Weights of a small GPT-style language model, trained from scratch on English Wikipedia.
Size: 4 heads of 96 (1 for keys and values), MLP 1536 GELU, vocabulary 4096, 23.2M parameters.
Architecture: LayerNorm before each block, rotary positions, tied embeddings, attention and MLP in parallel.
Training: a variant of Muon for these matrices, 464M tokens, 3542 steps.
MLP neurons of a small language model. Each row is named by its layer, matrix (up: input weights) and neuron, and shows model dimensions 0-127. Each number is 128 + 32 x the weight over its row's rms, rounded and kept within 0 to 255. Numbers have three digits each.
A block is one neuron, or neurons of one layer that tend to fire together. After each block is what it responds to, as a language model described it from the Wikipedia text at the highest values.

L5.up1:164090118080112104184198177105103171121141158061128130160162128119144086134179130139125129118167108153107160109196107048143177161132110140168140118029100082117137091068134120141132182115132123144150093108101152134097096130136040089139183140158142148139108118100105188140149166163095105081132141165167179134084161176115128073178140079174081132040162121140129127079122130118086138117056
Description: Sentence-final boundaries

L6.up266:121109134156117173179060166114154183104103160141072125138091108090165116122123139091122159179156129099154153122145112155104066145085134141120099188089105090158098153127138181127092151133103040120068113147137095121115109172173133088111093123092100113151034163160118148190184149163179114110120046159200121106145095132119226128155114159174122089099117130106133133149089153157187194154124
L6.up518:134121119114132140134081156106121123197112141087154107089111081108165097129159121133170165069126172127111182089145184144134125152100083102169146125069067112167067123164096085144130062129100100122116118125196131151073136166152133125171153146095126184184119136147104108117162115179150116040139151115146069137077153124111119110155141171103127109234085129079123165073119155159092128138106
L6.up773:207108173120098203156125137099169159118105123078238143205123131160157122153170142170180155089101098093107168068146161133120106126106180139100135064093092139168057106175132179136137099136111129116170131101129155192142054131121171165115154147116106168085143137151114109104146138141173107116125174085155140142155065108115139165136135165152142084080122096034124146129131168164071063132141
L6.up775:159159103027152113122125147117076111172109130166108134096089139087128112170157174111090129099129127120092151083125147060157137146165077124152113136045083124188137079154159139089079095104181112135130147052182110146176084147145113124083104126151103103179194089136107184201127131096203126062128156155143139139130099052165114148110148132105134177154083127113105153140159109178157143127112
L6.up834:117128131144142152123135167162138115085137079102103186117073130134194148084107111115142144127131114221191124070143177165141176107119120092103145108110127125152158171116112130117106208122119158059132101120162109188119168113116117159145120163087120144168136128121104156125149159160150104080148120169101122134127160127086054171148165096183127146175151158097063126117135100142100130160145
L6.up907:156125095121139133127151113129223149102183063119127159087138119130110173120105145154137192081105098106094182077161110143104173111097129165136147215097171144145081150108084094098124095183128169110187117111139108069160111143158118138152145130180128140131137129137152133114210114124177088107131142126087122169138148125138104170114132098125108119201158071128084173185164178088143129116104
L6.up1066:107194118119171160130115116159178138089116106134113146158104085090124115131099183075154118041102166118114146080114088100128129173134148150124151102161165106110091098186071144103168102121086113172162142113081087112129109154115136094077145146131152126121108092124075096088152184152143087143095115130157067124144114114164131125114114148107094134157175086124109099111159073129132091186125
L6.up1528:171083141095105183138083139182173111127124149123163117109139182107127086129165068111105157141130122121105150113087100151077170099138118093130124128146195095113168087195155147178124092141079123107104143159128110108172146180119122112109125117110156129108135121158136181137147143138129070081156139191148177131147113105171227109148086099226114130167233061145105124124116138100123142135170
Description: List-introducing tokens

L5.up34:116157160143120114110122110145147166123155058141138136109101159125125123080149130162103090106103171120147147145175167145088138142137130102153115192126166130147038162081117136102085175091103132109142129130096121115118082100142164057134191079120121120140127114114088162159182100136170112111114125172192128176117090118117170140113161114171125106062131130136086113068090146129149126135133
Description: Nationality suffix endings

L6.up183:164167115075141103130103142143099043147143133096145131103126161072112114145121095122130092109154135202107155163151087075182124147099057129151081179093168151110158143106184186134103168090136069066114143122166135161079120146094135145165107099100115154108186076143123139118138161145145135143088171119110134124138167136086096130210111117124131132130187176111103176118099168139121087103082
L6.up232:122137120031130148218097154134142142141098145123135141128117153121119148128113126131085128098100142135082106142161157163176149135152118083166136133083153112117143124085062161137128118120173145160166111161153102098144119135092177133101133171111108131115121148060178108163154073134124136090133167158129112133087063121079091183098149063109100137086115143111139134174151162163082150115093
L6.up374:148124118101130125128135190054121122083072170123103135140105111084122164156100095086076157141079099116172110142121188124137122168120124082176128174135143117168134121095192184138124115114100143105095138131100113153120112142108163101110144178122104096047070156068121129171094204151137121111077108119110163100170158124059114209156154166121191159129146144132167080189062162134096215169160
L6.up461:113162121089149153094107163167072091116089082131144142108131113102087168124165112141154124157127156142139137069122175092163098148102113107158099106037157137136107146085092145126157177091118051179107103079130152141135105107128077132162119069184090147160136098125130118123110134160148079089137117169103119124101077151146116070122121159105120097105168135141094085097173102121112121123112
L6.up481:087179139121134080116138151141184161086087086136138126148089115069163096112185177147131096131125110119113131115118090149146094109130136080126119102158210150133069151136119101137110100106152156109151170150077168137164138124142133137160058108127144123169091156131148106095143109155085115111162085121143127103131059146195100154159131081097076100115194179106133084102180116174087143166093
L6.up598:150133107091136138135134177092178078091152119156199139172095123145097134172127099153127124163116135108102135140121126146131099154142121098117128154184093128159162130114095103114157096136121092123140127177154197169102103144131132137166116122168098135130127112131074068134190095135126173104075153126153155116166128142092069109118151117137156099149098109148150076140124120097141143069125
L6.up967:084116092181116105106121183151146117126097150076149164062129131118151120126168191128107150105141135119100167086142115139103193165184102130181109205143146099166110126086108178115126143078082102176181087163076076163119145090127165119108066118106179126069116155183152102094161128123120160088106147149122146129145105113134128173090202094132152152117116133121120120110146125193171150150071
L6.up1291:070127126073121177132081121114111131094086106120098145088125168087065113132186149119145115125136136129105127141190099099100131159096116116172097098180109179155112116158112137061146115097131176095112144128152120055099101108108182149166107140153058147155220120145092145083095143094119129181167136132170116098096131166082174199193131116141055104142136145126082123151116127115125127113110
Description: Definitional predicate start

L6.up34:091176145154126130152121222154124151154144068171147116118065152158135133135103160157171108156110147070135151169149103159083150133146147140068153165070125130124118116135125113060163044201116132102148112113158147139103111100087152180194141086115073082112128139154132087097126096113124187139171052176099120095149176076139095099088112153144158136114076108154123175158117142134128159148125
L6.up49:114146149138091110143138140159122117164112114108068148131116115158090117158127111140115120178158159074127132058121163120129108096091092145173158097193109132139103151132150153134110187202127095089194142147148127114179140122106122131112104105117152107119109173139100083210128042118142130112125152166158195113181137132087177097104101112170142154152155065107111103095132140082107157162046
L6.up136:069149188151072102092120128146164131153178128031167109107120100148103141094128100151174094122153078107139100141115081157123195093136144117096112129108121135150097099128102130095140164139135150150120128139170139147128163126162152126118141135115145093132084118134114088091142158117080146173127145123102121149142212139110130176075095125112081102193101083110137122120114127154152156140106
L6.up402:148153138113108136129115156164169190155160077136169099106192175118132120161188195120156107050172078180139098101126109172082136143149156119097030123117169135106148194194136173090160158111091090133128120205159138126156069147191117151169174161120110128116127088093150090138136126142140191153122131113091182139060126162151190142123158133139147160101140093161144154115114101162110098163093
L6.up1047:104155137194115101077144126125122116124128129129149159070120134091170185088160137096162134149160130116124167090063195142117154143145126089189119127093172133061132098092195132142146169081095109120144171160139127139116089087118150112122122136146138179131084123100122070069113143136113110110139126070168157133161098172105184134159111128158149187135141165083080139090115192172116174117150
L6.up1070:128158121172161108122085083141113128088096134138118129085084198103080151122090088092156078094139076123117171165106119134136115092111099150109138164127141145076106082113081108122166098168119152114168103112118136175120106171092193140135177121146099156135133085120158114120140153141146151080061078158086094167169102109073104121143104134101144160103111057129084118105170139093155128104111
L6.up1151:108125087128135146072142173078149125127130118107148114031128083117108150136111121191214101188103110117122109145079151063135149180096144099145144139123165104096112148142109169094091169080114087090070119115112158051104148139105168138118156107113118171093161074089084117113176142104100099130138099133150169111104108162178120140068141151153128095136161098137099145111135120163165109130080
L6.up1336:098144141117144034138107149146108158092085126170154118092129073115180124137151086151185088123155150088152131119083143129120156165084124104149143154143070119097132120125131113165135100131132134138103098149166092149078171159184147135136188118183125082151135063102130084123120088150117140137115164138074071070171140150134117146138095153088084110124059112128168112081153104115142069204063
Description: Nationality adjective suffixes

L6.up35:136097120105135117123148126110170122132090117048156071125141133141114164142145123109120071142107101164162100152133146174148099098202192108111108153162166126150035107191164034174130128153120146104195074090168140182110074211123104145132193161160123130136101132078135089100127129111086112174071083138116117144114132110128163143143178165164115140132089112158156121119158178162129115077150
L6.up439:162087125147155086173144149133137103160068152092121166063133125100109157120138117162146093109183200152074072129126158157159139089161075102135088155140143134102140094115154068093169156120107126142144160152129120155120136078142146137139118132156120122109143103117106098145119138124122114129096091101145167171136156190178110129114123156096154131066128050189156147066124167118155140081085
L6.up501:197114135113118147125130148099095154084139145081157137105134085148084125112131061159127167151096165199116113137134103158162130120111165147108107092103149075160108054091125066151105129150137128112068091135118132134129115143141123128180151137151093074102176076173133129088135114105129092134170094076120152112114164232091140148220131083142080176123124139139179098098105125052097118126154
L6.up636:106078140110128118154146152026086113140094103067126161174103096114153112105091148165149186114134100159156135139095139114133135108123119070146166115123111172091155183170107132139137156165104137120150090113109149195132132110161107115129144149186051095112214103150098081104203176139160121111122111171108083105188158130217128160118115116105121140105141173128127132120181154140150162152121
L6.up1013:119161140125087147118100118105114153091163115096099109169086079173145106122105166127126111092120123146161082118141128125190138159081156080166091118120151170165113100153144062122111155159119165153176141144105185117062176135143183134176115164134129158107113171126104150079142204086104146150139176179130114102126076140101080161162100137118083115090149057176119146150118184200113111166103
L6.up1081:169118154173134129156109203129076109077163104114105093142095128204169126123140120091141145187188133069122141140165136155145121105154134088133159084102076090098159137156144127132157105096159122123176062137120098133110119142061163125159160075112097101154161193145138122059147130159120128147131155176092051132137181128162124124207106114077102090134189095141104148093162133101136166172094
L6.up1271:178058146138128165124177139104117138121177174070162099159074087117165118079107129106162125101125155171091138125062148130151114089084142070145146135104129109110143079154109175081141128114106115138147154116137092109179188182118138187133184172119124114100143069135171133103173161193139099193132176134115058104166157136178189187110137164115104118080143137102124107104156166117078155160137
L6.up1299:097130096146124128117126160141161088091138126072144148067189162141130122126090210150096103163122110190068107135055116095111146176090142119090152122119141046105145151185124056103106112169163120148149189148218135157072134141104140141138146110166147119113085035101124135124170089154136145133177121163116162097097176157128119120105109161162123083141108181099127129133142116116148143116204
Description: Structured field labels

L3.up141:145086109115129156180076142082105150134129255071180166137133136144137180163141090082149125096142201134123136153146092140088129088159124175118145133076156098155136114188094117089104093138105122137146160115083121091180136087185156121100190074162122179162125057111177171132172159170084137092074118186158060148133085103108130081162118101141138160137132053105112103140154139131128089110131
L3.up389:149137117095140130090129128111102091091142174124099159077071148140135104094141101131138130118134157134174138094160149179128139144169161152133059193075185168075113106123137133147123095157109098085113128124151140108113116127171131077124125077080086165158141054088128140140148129091145104135199111110149112173152108094119159160108117150162151180136139072098112124122144180165078121163114
L3.up737:114158134110115137088105164159165176154103172076072142157119153135165162127123117084150109162084064098107160138119087111102130177152168097109111206084138141135159131134114127141125158125216177104102087083141107141175038143164135152101103138083088126133100135104062165160117109193101123142193069124182128066176101122180160198130144168156118103147186097120115177109098143122140137150193
L3.up895:188145152095118129178092143132080086176063138134173098134181112145140103148131033123119111104129110143126160130106066188133130120095102116085126153147210163111128097129096149114074120155198187134068188115077100124140134193193134121159112125134095104154137123129158117157125141181126117137101090105141195128140161129115084135148155159123115121098149035115097121089130149113131129123128
L3.up1003:138169124108085153131119127179110088131102133086136154130139123141181177122178128069134118088163138098114138110143160120133121089135147114130071146103105160146147168113112167110098115141130140133171043125130091156048123186123165166111143121172117103140177066132152100125183159058092098164099101157148124078114162165140191143071111082133156186129054174135088137072134111075145123106119
L3.up1194:128147102120104123210151208086058149122140090061135139122162104175067175141098162144096096159087136166159133054147059170095155172138145090168119127113123055145131099147111162124151115105085100099149147120127151094122096163096175163092174109140197058124169182138164130151111144091152120132130141174142091145170126134138102131165109059154086153113140133129154145073077127179096079148074
L3.up1288:086141165090074117120129156126090108111125113158137138104129115113073103090131078171126111082173150103121146080163183140214117155117170119076110147091154110125113148090137144062120081112132124143089095158149104111121149073121142142074178083117129106154119097123134115134116085152184110152121118123139110118146129069201126112156193079181053163102153119103132102058174182212161149122122
L3.up1473:030151115101083108130142171125083108114144169117127134146157097127112109063148105107142150131125130101102123109104176194143148171128101121137191129062186184157089164129142093103120089118194140102183098101140171086132123133119120089179099103133116146175180099116148126112127081152131138098169069144124143126172124162142126068150166086111148083074157150163122120094107218125111120120143
Description: Example-introducing "as"

L5.up139:139118113107142142160129128173159098138159144117191096182158114151070126111133143108122073175117122159098198142150162178183188107141105130161085129154168129097177071126158090105156102174164114092176086180106135162151128163125130185141151116112136097101141130135103172119112150139215149114132152176129120103171156159134077166143098166155084111201107092074150109103233150184167157170122
Description: Infobox field-label endings

L3.up5:138174089153105092125105190154045093147113135067156145098133123119089106146103084161126151132183147109169118040137150118097133016114121141145057119177124133109140161112122054120161104092159148136098142131130132148115049151103114154190204135183120081160126167184109129126162131108156145047112119102134121097109074153089139170154149110110117095117223103164126104093094141119137147147123
L3.up174:142072091133080112115160164124118132078160147127163152079182138131133157133151144115137123182102134111157131140117146137097085095167106082089160146128138168180128075142083159110084139169141106153118113160114113114128158170147137068108072123113071094125182135123064119150121190173153104135140152172091220125107127170132137152132167128162125151085124111126184127087141099113087097158105
L3.up796:143120161101099156128135124130153107133117141154178175039147216109134076183105118139093137105076100131158097136170150135098081137078064155127119166108180209125086057114096127154083119124136092159136079068117131113179145137127121125143148126168123114110104137103103089118102145145112166123126096132123137126109082084100156187153070072114129114118118172088065108097124113159110172082115
L3.up826:123092156132151172142163102141157039114129116106088149055145204095157135133148112155137128099155125101120124054167170162111127178121124115131116131158148149106151130153119138137126154111107141131110106089210116101129056143180173094193114165134140083136168145151159102129091125117161138109076057101131108121116132147105129150144128069153111122091142081125098179089132114158152103117080
L3.up902:140124100089171198121107124122119103164136156133090108120126169186130200139134108060080096145091106143050137111070178110087147037171156078154149105095131138155073107124127076074124089105102109084156133142148146139119131114159207139139100151149114127117102210100123124142146196168106119124085080131143126122109077122157066091186141134174162079145194082106083152141115078164170152162109
L3.up909:189163174129127162141068193096116096148140063137042124152135116141174135030190209108155143167113150154148141074136189158149112048122063104105129158146136114171112125161116119094082147086202073122086095118101130096114123182154145070075113073137178123122199100188114150144126118069095196159110134104107188118088139129156096148104147121088175134133143070051152122101160122154143104147102
L3.up1290:126139169138159188149108119190144136139087089088092082070089129116141176161102114146177114100134131123056153095079173127194135124145130115166165127125129120128089114067176140124066128058148076058122169135095178154121142164131148152174133164144100125145174067109155147180132132150155096101120123062140128123111102190195093126124117101127137122096127126110122164109116082138181114131140
L3.up1411:149104086177123139093072131125085170151148120119144064127127113084144169120103159097126118088079150152177144136143097153094112113152106132138124085182190143109086151163146086148127138146117099112138093110105100103086127208120144101160106136158150183121124136097100118125141120120109127100126076206098064122160080168105209089159163082109140098088087145134104157192103101120171063155091
Description: Country/nationality word endings

L5.up820:079164043095154177182143166124078134071102108157156077088133083098134148144116110115108124184152111081104135095112100163067152180105077152103147132117149151172168105137110147173121137155149112140140080149115164139126188150174125119166125154107137119151129175172157134182113092091140156080133130099136113158103166165110156093095190170121189166136159071114103125126138062151157118178107
Description: Relational linking words

L3.up151:169208126164120143114166120129191140113127130114131119161105107172147075097146092193111139105145095066104087148115101099115139150165155114129166143152140121123188160082156151092155124165124126134106153149152173194163118115149146085134135105131090149111158137115083115144144058098115124120199110133133166107095117143078104106077113135141103097099169090173160095043060128154104157162109
L3.up256:184199140114141081158082138125186033127167143147162139111102140079182144096154131106148098107136149197131165145120080136103137126110107132120106072077183195085136157123161145114071161108142091104076143115125151117096136110173093104159182098140152156165127146159091118103155121099135147179084119049136044122159139140070147167112105076115119160194098102118183125183069119151123150165143
L3.up356:089156164111154131132136142094108117082076119158113065158144085074143153160149080125115147153138164145122102165136111063169119138161127130178122165145099088105171184117095136150150155155160103091139135162143107106136150113158180107100106187123148133218059136180088176128165107083173100097185170109047095095154119103092081105114103131166137108110145072125138109105159140164166152165087
L3.up869:091085181074147108108153077107104160073144075169139162087218135142117124153105194151127207124066153089189127147140140131134135101129133066088144105121105160119158114112170124127083148088133140150133158135107103103164141137093145163095136161181102156126131149089142142174153096119183151089086048129134120132119131153129153120126170146140088109103108126124091184195119072121144106116149
L3.up900:127058105127161163124180155099135116160102147141130136150125100146125133120110123108167137057131181103180188079104144103150118155069177165134113114135090148150114117166137120103098108131153120148231116192159103119083116113104114154108140143096048088110100100152059106146099147121130161094106105109176069091076133123131135095168119118128143127090096118134094155128128144076072137141143
L3.up989:130144123134118156158106072093118116158126064109105182139180184170105136097099143184129167079076070149153114126110174153128171126158180118179104121164132121128191121154146109105132109109115151098111116163123105123120197096211135149154126140122058133073122072123128112150132108153080150170136171188164158105161101153086113044110148124095086187117120091137095147139110169179052153132167
L3.up1264:110152162167117124122154129146177161088180120084151087207157082155123189065125203092086120047132123146150172136146122153083123077129093124131082116148140078153171137097124120167159109149126160109177129168129099128167162137108120153088092101138099080134110126141129167123095089120086115138119113080138102121143136134093162093126074069111086092118155110157111137056104126117129112131186
L3.up1367:199124113089107132161133154126111106123135161138122123166114128106115118134174142122114102044128111104168123166134107165158134144092096112086175140133113156120125106152162144087091131103152107111136173096094118134139109160151115098116157158142101129134118133131103178130107131073124137081128105115134106116119099128102162148121117130108062126134108168176074101085153147070112197097189
Description: Sentence-ending periods

L5.up51:108123078139143148101094080158150188136152131072138161113150135142116191179106164098184122155158112096088140146082142152179095117126135080118126133134137092124133136119137111112088085173104081141158138151081142150135085173095137092121180102122074143132077108135142123193159178140164119151148094137090115142133181142155124130135134093100134201151132057069115152142113105133124103156036
Description: Mid-word pieces and list separators